MLP neurons of a small language model. Each row is named by its layer, matrix (down: output weights) and neuron, and shows model dimensions 96-287. Each number is 128 + 32 x the weight over its row's rms, rounded and kept within 0 to 255. Numbers have three digits each. A neuron's up and down rows have the sign that makes its largest values positive.
After each neuron's rows, "raises" lists the tokens whose logits its output raises most directly, leaving later layers aside.

L5.down994:102113081125139117163118119118095157139120124050106100155109140155151068135164158132138155145136103093086110184102092093192187161158124066127129135150090068121130131107140105091161114119131135131130157137165170145122169159080160163177107145183132135146094063048092091181183105129096142165142143096113132162126116115115178149146092133173129122124138085171140147142135141164124102105121077165102121102050114134137163066139109134202140136137135117124154094101123160096101184140082143142121126148144102158185164127107097178131155126163118102154149187071159110192170131088092096151
raises: "====", "===", "==", "====\n", " ====\n"

L10.down162:127149069102165125191152136140109103081111127143155163127149069146128128122143189117117119180218109102116100148069140129197139160066141138082155165162159067194165137117130108079082188086099137138053143117150099106182114146096114171101190199207128142139126112166124139186173113126146155174132124159091129154147147143142157121122172133117117138155167116115162120102170112174143087171125114160057081146172127031115146135102133087125121099192136165155149064153098134107104131151135103086077139119165113167158123086160102123101143170132140117174157131152105111117177088159124148120
raises: " There", " While", " Following", " After", " With"

L9.down241:120137085163147114115126171125117149121125131167176081093127201075133117111160081074141162120144187184162078103111117122161124139149128101104165141153116135121119079114152120092084123127091163100070143106059115148114100087177093105135155119118158075191104125160097054127086095109110156128170127110107138107148113129111127140169124093102176125151131131142132120111136120148114153147114122102098096135160134122057121123088162168089107103103177152173062114169133165143090130094148128144190125101094116126103154159136156073122137144192093126146118180111134145152100107112158145099
raises: ".:", ".,", ".)", ".;", "."

L10.down970:131108154094102113159173136177139167103176135086154141198092171086170160121136113180154120104114109145119084121154098101131126125146095110126121141153119110124137108109132095070136110107078151109079112150104125099097119132144093114077109132149096147124078147110105037138184130141160102118146165155195174203111138148120132151094120140159175188061132149143137085123089130153172130161104110150154112123115124180154120096106124160107071145122143125133108118114089118108198098162113199191151095135130099107062172121163178061099146195147144098159091107119161101098155104221130098187
raises: "ative", "ational", "et", "ations", "atives"

L12.down92:160120121170115097110134143156127126139064136147098120157120056139111117107136093080112160133121089085121164089195195115152119104109159121100169211121180148096177083141129131092092151114069124073131127159111062067130139165175127162100111120169090111113109179068110146162129134165176094121157154172090203124161162136144140141122135164117150138124125171092139150083117069091100134114157138128109115173114127128146172133137150177126138151167159152132049164099111156109145194134077123135076162110159166153181143094094186198126129069106111119106069145160147181100082116101108091138
raises: " (", ")", " (\"", "(", " (#"

L4.down117:160078082137189167143116153126081067130134129142045101125131123144187158130119073165131108152155134137089108139113124117147121133155175143140084141057111132095141137087092138128129174071083135129185124142175059171160088153166114126139154151141114134143160197132130097175115111141164160151142126116103084092118166140165160104141066136118123119116032115151102164116117117126082148122102085095112128117155128091106154094142078167102087136176106154145151113129130105117111118160160103057166117123151206064206129145086170150161113175037164085163162125103120167128139127158097128109
raises: "ve", "vement", "ta", "ving", "ven"

L12.down113:140142154181129092125138135141115152130064105135202078119169108082073108105161206086121178129136123205104112119168147126156191125127136111119098123082174136240146141134172085142086132080125121158139129119142124166206145105153156148120109121138137122107131123155079092137164092123117147097147177177157144140096101127113139137169092164125165116182083133194180141105127123079150116149079084108127167079140094146165134110059119059089115083138149095098137136079147121182113106119132151114141165068088124087153148121153122110076169143147134151109114108143158104152128166158162126150
raises: "-le", "-F", "-B", "-b", "-c"

L10.down1175:110144090162143150122146133117116096110119125112164119108106085149157169146166149104146129099176079153095141072179121121116117106129204116163107072133145124160176111082127169124178088109135099099146158115145103159178122071170120088135146136174155131078173161170150151073137102185144181155155113143101079122169075152117149085111163143148169122130138132131169122117134086159087141115144188158073142116135168153123068206089134172140118121187105131174150097169151134200146126128140125085092173127095108177122119100144139144072115151146114098123149142108055149129102158114187091139
raises: "ire", "ires", "ired", "ed", "iro"